Part of a small language model's weights: 10 layers.
MLP neurons of a small language model. Each row is named by its layer, matrix (gate and up: input weights) and neuron, and shows model dimensions 341-511. Each number is 128 + 32 x the weight over its row's rms, rounded and kept within 0 to 255. Numbers have three digits each. A neuron's up and down rows have the sign that makes its largest values positive.
A block is one neuron, or neurons of one layer that tend to fire together. After each block is what it responds to, as a language model described it from the Wikipedia text at the highest values.

L4.gate191:083197142125122078148169117120171092107119166168092141130100066145158154153148165122196106106181124134156166203103114192137043118179145187110132118152140110097120100137131115139140200093209110145169130180173109112102173081124115116174152139152113150150139150102086111108183138123176104090157101061105118117107100107129096146150114125100164113145169104111124189091067110130132114066207120118124155089083108132158122133075138130137145105111073152203117166153146175170211127162144144090098124116122104133087142140150
L4.up191:093140112102062135128157128122113116158105137107106190128091091141114177130160153112000174142118165115149159153157130137132138071163100117105071112113104102135122119156083098136095125130082065104159189075089083158119195115103145117129077100168132144169183139099141148117097114122145096121070131149131165158121090106201132097124143187156142166086130137130111156073183132206048161173128102174158153118134142121163169097134132113158140131098096134134196116147142175143134127134157127149144137120193095109092180161103
L4.gate243:148133120108182157120064145118148161081116132165055118141159169188148135160159166101062179085209093142142130120131112183089131148154133129169142160137122165144210109188127100174172136188145163113145129082137170115167086151137145114173114137124153138083209082110145122133101151098090084129137143157115167208086173071167064102107164123128101112151110113133070144131131168133111112063134158149110116100087146148148192089108095147104051149118106121098103133192092146148119159124164124112113104123120128114127085139081
L4.up243:114131068102153214167116138127150111139127145103083150124201107065129114157176162088188156098181134122101123150166115101103125122144104148151110117142171136112161134143100092137178120116120101144089104066168141093154125120130115187167106196066117190092141154093078076130154176108067107150157125150104179128111112121158175102095091177108105146152168177098141081072112130151133135096151125105141109044117153133125086163109126165109102108192133088165129122120108128104112116102134134136180085068140106122103164170108
L4.gate661:122141146150067136146149188112161129109124156155062161144167057138123145114135202065067063150123133118093105076147119109132129129176109171081055183122126100172118138200161097142140080113158148123110142083108089116068083123143160076158108155169092118105183102156098170161082052136138086049128133114133088170161092094131110135182149092103142050147163098149177094135185126144141137066171098147139146133147100156183127119085167172112055068132160136077094136165110161129205122117140170137158105137115073147194106151141
L4.up661:146099127207158129107188116101143138132129125158060132101154118136108099109087119089130160168107133122144191163110096184139199137095117165112120138115052151127165147167129113143188141091203185113181143107131096076215121135159140151054085117129117178085092121161094209164073104040098147122148080110113178092146071140175168069152095135155108148098125097140077132185155110114202117147116173121131117136108077189135093118105114145122113125145148144089107109166102177110128148129116140118138161129150142097075099098120
L4.gate1319:065121124086110087126177180075097123130112090115116094152104105114088072118127105147066084121155134131136138134127132135108087081145128151114128166135101143096132156086107112184066124143112119155075179112172126137149126130153076084129106144110155192093132119174090143110126157098179121165154128106142122113089177152074134103099122219152183132156133152050130095062152121166219123098162121109110193174108118158115089133157188105204148135184135120163121159148139137104158076121193083153147113108110115119165140088131
L4.up1319:097134118108071121175154093126171104190108135117176146139179147151174098208174114074152148161082092130112144171147153141062134121146090124195072136113131145047115142088198151143140119117114164137114124073162069183166159084151133154099142116146124123124140116133101080143115126108110080188209142118114160081153134146091182029142107155101062150160236169099113112119068095177114151135123117075117161082117133118133147059188190107164078149153137122134067154045165160135124161172133127138187118121172106091148155123096
Pipe separators between column names in the header rows of wiki tables, as in "| No. | Title", "| Team | W", "| Votes | % |"; rarely also words like website, chart, officially.

L7.gate436:113100089095109109135119176088149104089107117142058088124146106119098121100121114080147090140126057114150095090091135126121158126160160148134181104084133109127077106104110152075142036105106125140161137196157102176159120100168109102107079127123118120075143139156134186094200118107172103134157146094161105137139104179119124096107184121098106147138144105135173113168106148135185088162077107087164124065108112052143180141130125129144138096116105126133103169152138110086102100150151136114164104150109138130174122127179
L7.up436:110132103098179128147143177154076097168115092151126131135151133073173089147115105167093164084072158163134138106138127126052139143134108095163092126135155122179115158150082088150122110101152136130081124074124198132180136141136182123142056128104096145121130083106111118136236126138083136130102153125132119138125144162151130055099154109120166116118181129149144079100128077152166146177130068130151042131154089112137194158086157168118109066137106139140100126113130102116094134089122154200208110097135097141138146120182
L7.gate932:078106151107096122193112178121128194158144134104160155085162181121048090103175152165158130168093154164094175113136187135129161127135167120107123134136167165068173115110117177104124154154132127079145123078095071149076131099118117168126127120077111170140129112124125106089104138137140159132133132147147102124129161122156159121192131101092109129155170157169157098089128146186165135153074110118076154142078180130145172157098147133153180116122155139134176123102138117126156217089229127130116065077103065180136140142146
L7.up932:112131095146085123128122184188149165183124198136134143149115143153180181147147110141122102117102133088162144120080157152202096105122130092094081162147084097058114099140230134153132194129196150061133087141121160117114110099129109125078134147147127172078127098113060109068092152115119084089110086128186132135133142140147085119154184135104184121159136093129150111073069121110133127159136071153130150126113125122135143124059133112224160161171143158162100044105197133177082159149155092102125095133131179162132067143163
Fires on the apostrophe in possessives or contractions after names, nouns or places (Spain's, horse's, didn't), and on a word-initial capital C opening a quoted title or grade ("Caught Up in You", "C+").

L3.gate62:107110149099095126200143105145092189116147139139161178064104069152134135176185154102130164140171113141140115140152093076168178141175114153110142155157107171103137140184130083123113132090150095132151154128141093140142110084131138088120135142105142099156117094177090206133181134152161066131092160117080054166127089137151102114151103122110097140112149106106079090128082125159087132146102162054139180175075136095099126154108045103143130131183148114110101132131108084194056171172094105159098100118138153143098154135096
L3.up62:186165128132183079137132094145105140163090127114157102140157148135139121124150084162117083100127115149166139154071128140053067186127117083210117126133082120158123107116102176132094143096059098113132147128163118080150190164138127163147135159155127104153076074200150093184135138123124139143128115128131112146073139098100149130099113149134184199080181178132112133142146115074106090053112167145114176103157084160062114151087186100105183138158195114146101114155179150167097130157156158113111103123121142163147084141151
L3.gate315:109102123130151098066160130113150099155191117119136119131118153161114168141126103127081083165136127159113168162109170098163095139111083100059062142116125122201144096173119125104109118094082124164082115145120110139087176090110115114135134118133101170165111114123153171122087141158123139139085104100125160131139103088117147116118099135113158136156090107124078094077132147110119102081131189071116110116160080079074088112094139110155168142098118079123149108122200124095104141110126162085070103108150109172112094097154
L3.up315:151117160156118177124090090161123120182164117086125177088117196126195084117121057161153125156063113163116122176175139080145132140126161122194114085172141132162113144098088099167123085137170205064162124197055125097148128142119138131114070162104086109096068161123088195133158064174171136109068108102127151119116103110082130181150149108137055157175152129120095123122157153109135121120156147104106094137154141156142190148143162152155165088100142144141070131129138102063114169133107187159158117125123162101155091105153
L3.gate491:161135108064107095136103090170122125099115114128126132099122126116099196129204089117110161105107110113125131111114096081159133152141083166102153092125142087081132140176135131192117161106136103110179097094182110141160115180160100125117088093165182129143156129121119143153154092118084110155144170044097116170125108153090140170200096096143042117130114113105077120049134140148114124140174112137164150090128214171160118152095127096126105125111171083172159087152170124097079193176102213143071112125122141059117130167131
L3.up491:107092151132138112098114144117087118146106114146166121098168143136133093099151117091170152145126144118163186122130179177127102142110100141102080136066100144125155103112133110106170152157100133111206099135110041077177098133067160117171118078138059105147137180180159095038093176150172127097105075089133069112091117139152069099161102119164107143130138158144152153134128158158092146117184177134140155162108146131099051117148067137144146116161149100078154154120123152109148148118131161084145095155145188153121176146121
L3.gate525:137102128152101136099062146194112091118116132120079097200156116128150140102216131117146107108131097156126188116095140139106161203136108125136132103170147048159114131123186155131101136192148153121146083198146104133140112147170178151127128149085105185116090150145094131104127158169098123166194149083164147128122082174121166184154045140166137111127090064177108126038186089088137120151135118136129072084113098086128130160129119117116159157135070071080124125202121094117112107141132142192211078154091116133136162122140
L3.up525:081096125109102155082117141130162143137129137150138135143190125091142165127123118119123141128182114132138126134091143120122128085168129151112137139102096102145062177135058130092125138113065181070146092140173211162066164130092194122133106146171117152118149150170132135124154156133177121175057145166092108098105110128189110140114098119196144150133127123190090155110097101148153112090121132192067116084161124147089147108103138104106117190105140156169116107088133151099151121147156141130098151122158170158102074158131
L3.gate529:144122137095135169164153143147110122164149159114150110070111119137158122172154140122099138043149161136124160131117063061108119105120074096128153113073172136127072074097126193146140131173152067054137116109137085128206129154138149126108180105121112119197141156134128129130146064052164127161101142095118136137116182153146127125134081135089085094176098146155093117114135100107153180155093164099112102181160119141112098143144180083107101150103148110213131146132123113121129090117142124065133045097162141133074065164139
L3.up529:175094130103071143119114171151139181208118178161129120117102135142138115164181123159132098128112150152152128113114128138143122130166117140144117174119139109093160105135131097106136126124116139131152110115092120116089162134141155111104150095176121062088105198151104157138068187152098145093111123104112148050078174111140124089172209199136112121125136125142162138102130159075096117139104156128164130060071131176150115160093146108049148140116179125190144115175104118164127086098116149125144186187181206088159119109097
L3.gate666:139109187108123133087138137153043142144180124135153146134149185172171110141162126136111095112050100069196161132109087104152078098128146105081119068097140064114126141126119151065155168117075093121089072093153110178228101157157135086133117103139100121078142165120162121096125074095098152120128133122131173066059168063129111146182188107159133102204084085117141128179150180147184082176131103130110139128099122146088064083128162145175137077152099154134095125176084115181130073134170108119153130060151088123140117156118
L3.up666:094132136123113126084125107155070178150141117108153170058084117072076161118119120130164198191124143093138101186087130103107103099059093141130119065109110145094123133094192142129137144143111135161157157111148084173162148094187157117160125107110069195130106127065131106103161150145091087083143134175181076168133123098118093138129104147161122119074154093119108160080138195122102165123107103141116169166135112160114076118082139073127143123177091090145109205124122126111079155143194088079098171088165130106112164138117
L3.gate948:126176174095153122108097146125118139143064157129165079127142136065138113132123105159103123115111113196160103084139094122078072099102175144110064097135156137126096205178119122135171136087167127142146161169110138110160160129128169136167150137104114092078094113135101143108140123130120104101137123130123087177110165090132094149117147155149079104142145094114123098151136110139092138060130172143139093164043145144141137160149130074101147121106118114121115092100082116140083117143061076111156118160149140121148155113129
L3.up948:098164117117144157071137174087119154135095102134129112124073089142156149136111188189104116140102138114204160186150132091165092164084133109100119197125125067064098152094149104069118130135147140119104150148186100139193134122102167119107050119102106018117157128076103110138204082059117215161124133144127133113112056142135144087122104163132108110099074165075170131150089086120125202134170162173106092083077120100152129127104114128073124186181170124121131099141116196131166103139098165124160115134163052150115137161136
L3.gate1232:149137132120114121088125135070105080092084161157114127115136116146136139113130174162112124133151138094164149079082150144139173137136170083160116096173183119131101182123068186159095129114156156163107104165143167067151078155158112140079125134128134154116135158140183082134163104068126120129120211142118116149122204164141106155142174107110141131168100144076127104061137078141141144136134077174060168122123118112109120134129140214119170174135138077157165123175175108113149147111133109174093069101165209114103145138149
L3.up1232:106125165162137107148124179135133151147148143156093102155093093139145134106142162148119102123127126154130130144128138097141092173119113098110102127070165137100126161094052151114124195083073094110154068127110069174131156109126128141100151098141117090119094145139087142098173193123153104181135137132073132166141091104131119175115167063185094104176192117157171133137120122129125120171125141081085161181135170126110151182106097161133126151209067087125076103087137156109167209195169153161110117091138127169049179134084
The apostrophe of possessive 's after a noun or name (city's, club's, Hankey's), plus "of" after quantifiers like some of, one of, four of.

L3.gate28:067075127103095126150136107149116085179125092183085157155060094164096115138146153143161160100155165158150164151135109151102122129119138077067081108150111125138102140111097147156113137071115114190115110133144098107125151100173081127126131133162145134185102146141046121142090156128113074187140136092115205167128173115159129138144143181135130168154153067131161171069147125144122132156146108110135189079096146088148111092146153110125157117101104104147129227146162147155164076157170142115094094112164148101090141124119
L3.up28:083121137162100106125173147122123106136160133165089136154089079181134102139129149122087103129225133129143163151155106129098108107176126138133053083130144087122127131147116171117112187095161182135156177127159111074171169151175059129131101166185134162155144100112065090132099138101116145124110108115136147128117128090099116192173148164150143137174133020096169184119126131132093139090175068097137110116106145144154109095088199067133125103110107089128094164108168092187143069125129140111093095143181087072101104139125
L3.gate445:054124184134122129151153102166092093179123081078132119176086134142031173127191161093115113185155129165151107127155168134121135159160119142149119119161133150105083121139118147101138115104160136108060128141116142164194086134175086178191076106190180135150118110107096089152113184117153066162064106143127101088125164140093184178141133111118181132158113050134119117077104094061100108129121135070096120111135132130072083221128169136133176149143168137140102149167191084072112145136159101083078105107131145035149116089114
L3.up445:103121083071186088111088203184149166098089134188078151156104057117119152156151121127099143180161132083107132106164171116173135103183155124130137166144085169113090088055127104140150136130057147141097130098168125087109092063113111132134163110149059102191097169122100112063063162151100114091151186092122175172055138154187108116142101112144173176100075157146126145166072075142090160095073128110080162080158180108134143181160125116142140133173135173147107170146141090169088190125084102172107106107171082110132155171157
L3.gate843:140127136119073196115168129104084145136076129139104123120130082189092090180132102175196122132120126106115144126148127084119140100054138121125134119123161092181172156136091159063182100159108171198129119087140124139075142078172129119109122065125178191075122137132076078136122136118131157139145133150124136127137188131172114104102106125114162110129123153104142107091087117095136150114098076082133123189128124125151118150139077122110128115069095117174116122119141168103123078167147111119116092159179151106147166081185
L3.up843:087146140117097158127148121141156103149130102162132119143142079158134154142141088140117143144111135177099152116129151122118170090104134106102106177161081078107096185136106117109133111119142184133130127087109114151093065108188194143110118131134086126104146118158122106174135117182112115161115139181178086096138134101141150141125154124164155162143138114146159135088134125141154152173066168109106142108105204126135192120123108070087107112151128084170112104138171134113157104130107115137148090143112114079131110186164
L3.gate887:073157100075097111060152126091113116107150126144138114209123121157127133175167136117120136116182113150145132126119130149112084114155150148153113075102161152041079134116114135145093123146156144116098135139119156144131148094083139116118059188171152134162155155156095136168195175106122166100163138069105139112142091126090115184130113118121150192195105122105100166065157169092104148147241178148123137118118141163125171122080173168140106144132146162133106147152167118164147141222144133115096127148108115119122142121172
L3.up887:118065073100145133094098111196127096110114122129138137207124144082099118148080176158098085110149133173188128160110131133132145075135180131149060173107108107078171150114123111100117121158122139100159175136121115131087105118068169145120081105098104116146143161146046152096094151171135169082099149142190153072167108147126081077143136156126185126120144106094124230138120162155148161172147065154140115155083138099125120118164071166112102088178105154109113135171118163105118105106087139138090158092106159154127102143102
L3.gate904:103105192092071154118145100114154165141134131109104149098135120124114164174160144159164112114087164130181112160141104089152098150176147161119149073058096081122105094110112100082175195132182111102123126142135075130110149135071124121101120059118174133231017124090092128130098138138130100160129125071152095119124135131146165109104182151113146146121138099182176102109087064132138151151121106142126102115122171121133203090176148101125142120156125064124088160122138072162164108098160147129081114122094090124126116078122
L3.up904:077159172106174123108114109086128105141116105144126160185106162152128156079102078059135115156124102139169124119146134085053114090124074121202098070123164183117056147147161131193122142104141120134200133104053124100125142064144127101114122198120129177079114069110167054136125111102164071113178168131057186161115155176139117191111140170170170100174137089192148198118080137133131123105121158114096133102121165167135169138117093080135156130172120147197117127091125190134180131111118163136131109151160126113106086164107
L3.gate905:097115068098104138135131093153161098133058155125085125121056125138105152153130102103130171130150146121135203187134155100150150154141130118116110162150154150100115131182080138079109145135120115152087175076144141141114135100171140101161117096145181174113172187064068107139153123108128153117088122104102215105089097138164118138139117150144193102093207108185110050115182081148154161117145090130165139106123142147098131098109064153159176149136095055127172129155166113104155066184135173127091141127153082050085199154148
L3.up905:063057154055128143117123155112175133159081131078087124141113162143069124087082079106139155170149112094107125121066122094138126170146127105138122094118127152065096086148117110117135150115126156173104114139191148111167141136164101086088153109128110146152167169135094169131094175155152092188119130130121172096080068062158136135075126128104127133157146074118101165131095117125192068096095170147118150123055098129165149104129175119126108126163100132174125183137188146096217147160130112146144127124058109112106138112187
L3.gate1278:101134155089149107145147135067175099117123145115163133168065111186094128128084171132109087128147177082093077131117133080067081148116174169087076126076160114113150130175138087099186191084088074125133165118093112090177137171113134138122127097067131143127112142052072150092170074116150147172217121164090120094173131086109134118153087157202140127223136082150138149139137049134135100091126114150092163088076148145133119093130124075068160159087137116157123138167115100091137173112086137108057136144103115129165120148126
L3.up1278:180121175086155110113149129112103122108163137152134098141124083164154135143164116112119154135144179096146102128089125112078106139145130173125142079168141087174095133183145179140117116146123054170093178050082160135137105120102134152170122170111175160168113162092077088099156095052111146107192061111109103121122066070108151120205120177214184118130120111105134155066155097137115206154189087201100104186147175135087115117075137088108186168142169128138151135127121138189119132188115104057113165129104101136106131109103
L3.gate1343:081142072093122152127107138071108130150159125118091121110154058183090128142121116158119091169144167169137150146095162069090131129130093151127172098054089123105105119068121102113114155132156127119144154146151121134180117112128150143119120136155073112143141140169106118136083174120105139097174131113122204145122056033149159115136105179116146168159127081156115160112190122235095175148154119171177112118020191096160112162181162082155166129140139153201087172175160177140108148099119109158126161088121088126130157134140
L3.up1343:117136156089099112107097107139141110135126163099096113131150075100116071146111090107116104080182130133096172185105070104061112121157138132124084133136092096116148104119105127127133151108191089131106177072153152136077134161070074170076127183100110139100151227135063130144156117123133135122168171103089138113115126146092110117161073141105227104169106135129138192101105117113071143078190132163122145124114151144159137136115179084064148094110137155115095154107124156144149141147164147061092189111152114140100115117106
Pipe or semicolon separators between column names in table header rows, such as Year | Film | Director | Ref or Location; km.

L4.gate346:127136133086126128196157166113133153115122120128125097107136158144131118152111117153198150092197149157162128119135100085153144128153184105124116128168141130126165108120153103062087065080106156096081107192172148087125186173166157125149058141086160118157132110134143154163183123169130080098074112132103138134138183157160116110148103110120105124186151139146138082086156161136154110101068176111109054138129135097147148127146094100126125119117084117095070113108104146085088135152115159143106101110154175184156092122073
L4.up346:159092100169150061144110180070111122111064159125154188085075102123128170135164101183141130161126202149110120188133119188120123099150122121193150108134130151173105147102129142126156119116153083112161161128133131031170093063136137112127141119160133158132121115108072084142135113138087097119147141143140135179142164146099175178162113128146147069090103085103086104173107139161157219139133131170134098134077119122085189148139163074153125094171158112186142104113100168142158149174024121166187100122139137138083141148145
L4.gate390:110054136171182103229148079150087146111140062087148165137075079121168163150203119120094078086158166134102101169133177135124105111115100123122145122132171190141192160097103138102135099146126079158167079079146107151192130148118102088149063084179115110128141115152131108129105121166101162148180119121152146152098051157145108094119097178075215156154153081101164150090172097118083092092176130093114108120120093125121103114137137132135138173133119141215104150148110094173126114145185155149099192116137122123168154170119
L4.up390:121128087095151102150109138116081045118141144131152118080141118077140138072134134104116115122098126175113124148154103113108123106171100106132159086107092141102130127146133145062138144092107143063150143136098156129085125187134147184167129068159126126061145173172113173099132121107116108075164121142166116081155151191098067114139159131205110147171106218110156127119176126212156127154140148131128185128168047101126146085129124130072143141105136112131131136146111140172153146134038130073111173159166192142117167104099
L4.gate990:116101142101139077073078133169113080131113146136142125089204119119151119119122124169185129116130139130159129077117122088171086106129150151091139096135137124111076105146160140101109115174121136145151116138168143110106053158091096111089182134166090144120122169098052153077119127097159136139139144134126121092112116127202084092169139162120096091110130115071217096124160056143123165145115122191108137114075104161111127238094119134157119083165168113050144142179086167081056096150127097114113135221180165182079164117118
L4.up990:063135121115145109101152106139110193164104133156114138130197101089153114170125070115144120106165166137183111141175098113131100172142099131102082072146132121121118108106139115116083152116092126174149088131162151100096130124106115137138089136085090104116132128087144098116124175137096129074093108073143132115140120121094111106117124161096181172139110061169106140125130157114167174100176144188114143164079193129196130158095101137131127069091081139130104199134094178206152126174101125119174107156152114179143177077105
L4.gate1058:099127081117146135181128137080119121128150144191126135151185142057125089088112125073088121115132149157160115094125143114116123197108129163153122095089128129138122106117155205151101123146147120137126140143134087096121043154110108107135156134100107123167133136147124143104213104138144114084057122126132089102194106087155145093085149123139112175186156111106109138118106122121226136165184135168096192089128157112135187071106052125152143103111141122143150140054125088126143110129091174122120132095192079119088141109123
L4.up1058:090100108121133108148117116068156210104084134112066075103074133099169139092120102080129116146082144158152096123087151134126128105112129135100122093131110099100158216151093143062134110103126105050136061084173108089155137131090116164152120125150156063168129158106109143101143091140154177064092164151156134144128196156144148116116120145117183126168149092117119164187081128124127186099143081124159116076129145078139103085063107150156141156142121117138093181160142080136086083138104150140128114095199122132110070172146
Apostrophes inside contractions and possessives, strongest in contractions like wasn't, There's, It's (often in song titles), also possessives like China's, Baylor's.

L7.gate47:105179191068148112144106132142099095116146118129107102135123093172133117111097124089191123126174091126175078117154131159116064100163170128105112138161158111138144127167074123127096106119134174090156126156075117080175156077133163104112130146134127101145135155094143123137127179091121147115154171080102157160170082163167125123116119142181085126116128109169137173117154103139124102092089076162135112158068126090165102132086150118171182085111128172111153122132133130145124116175092097163155113130152193151142125148180
L7.up47:090129104112125128108160155163158143106187098142074149172072079069115157137108145112100155133170115152101134133119091102204082118118126122155168107083155124093146102151080135127106148095057169182093115154119114100161112086114129178100166113125144131159145106190126128106070089127079126179077163132147177083149115121118164087113113146105081102139068128130103129074174080127148119157128212130086069142108140089087131124149138105095174101091110128116059101103126164167108134148167149123133084116146111129151150146170
L7.gate1128:131126126118113139169106120160071079120176163145120133123129108100160182111138193121071107097145224181127105135154127102107146116137144142176077081153108125108113160098097160141060160127092129124179119125186091164155122079156111160126170165081069126165095184101090111136149113105144144133148113115076095161080105079161124090180142126137153076130145144162084173083104156104119191131186120164096104114151153112166138134087168130130114181153088094163139112119132121080123160128120108129142130164097154197129134110121
L7.up1128:119179148105146109171114136098123166131067069142105034146106153137158198133102133177069153056119112167109116048114127158159061172059121071139105140057094165104123082128096095105149145073138142088115188087106094127100184123123141091125138163132100117120117163160114124145150138125131132186112163128083177146137131150137143170138098150175164127154150108107135157094124118128171126190133138177157066129106132148123098125154071185129107135173061110176136115079189167139118108156110084116185141080157086129166124089180
Pipe separators in Wikipedia tables, strongest after the first header cell (| Title |, | Genus |), plus day/month tokens in dates (November 24,).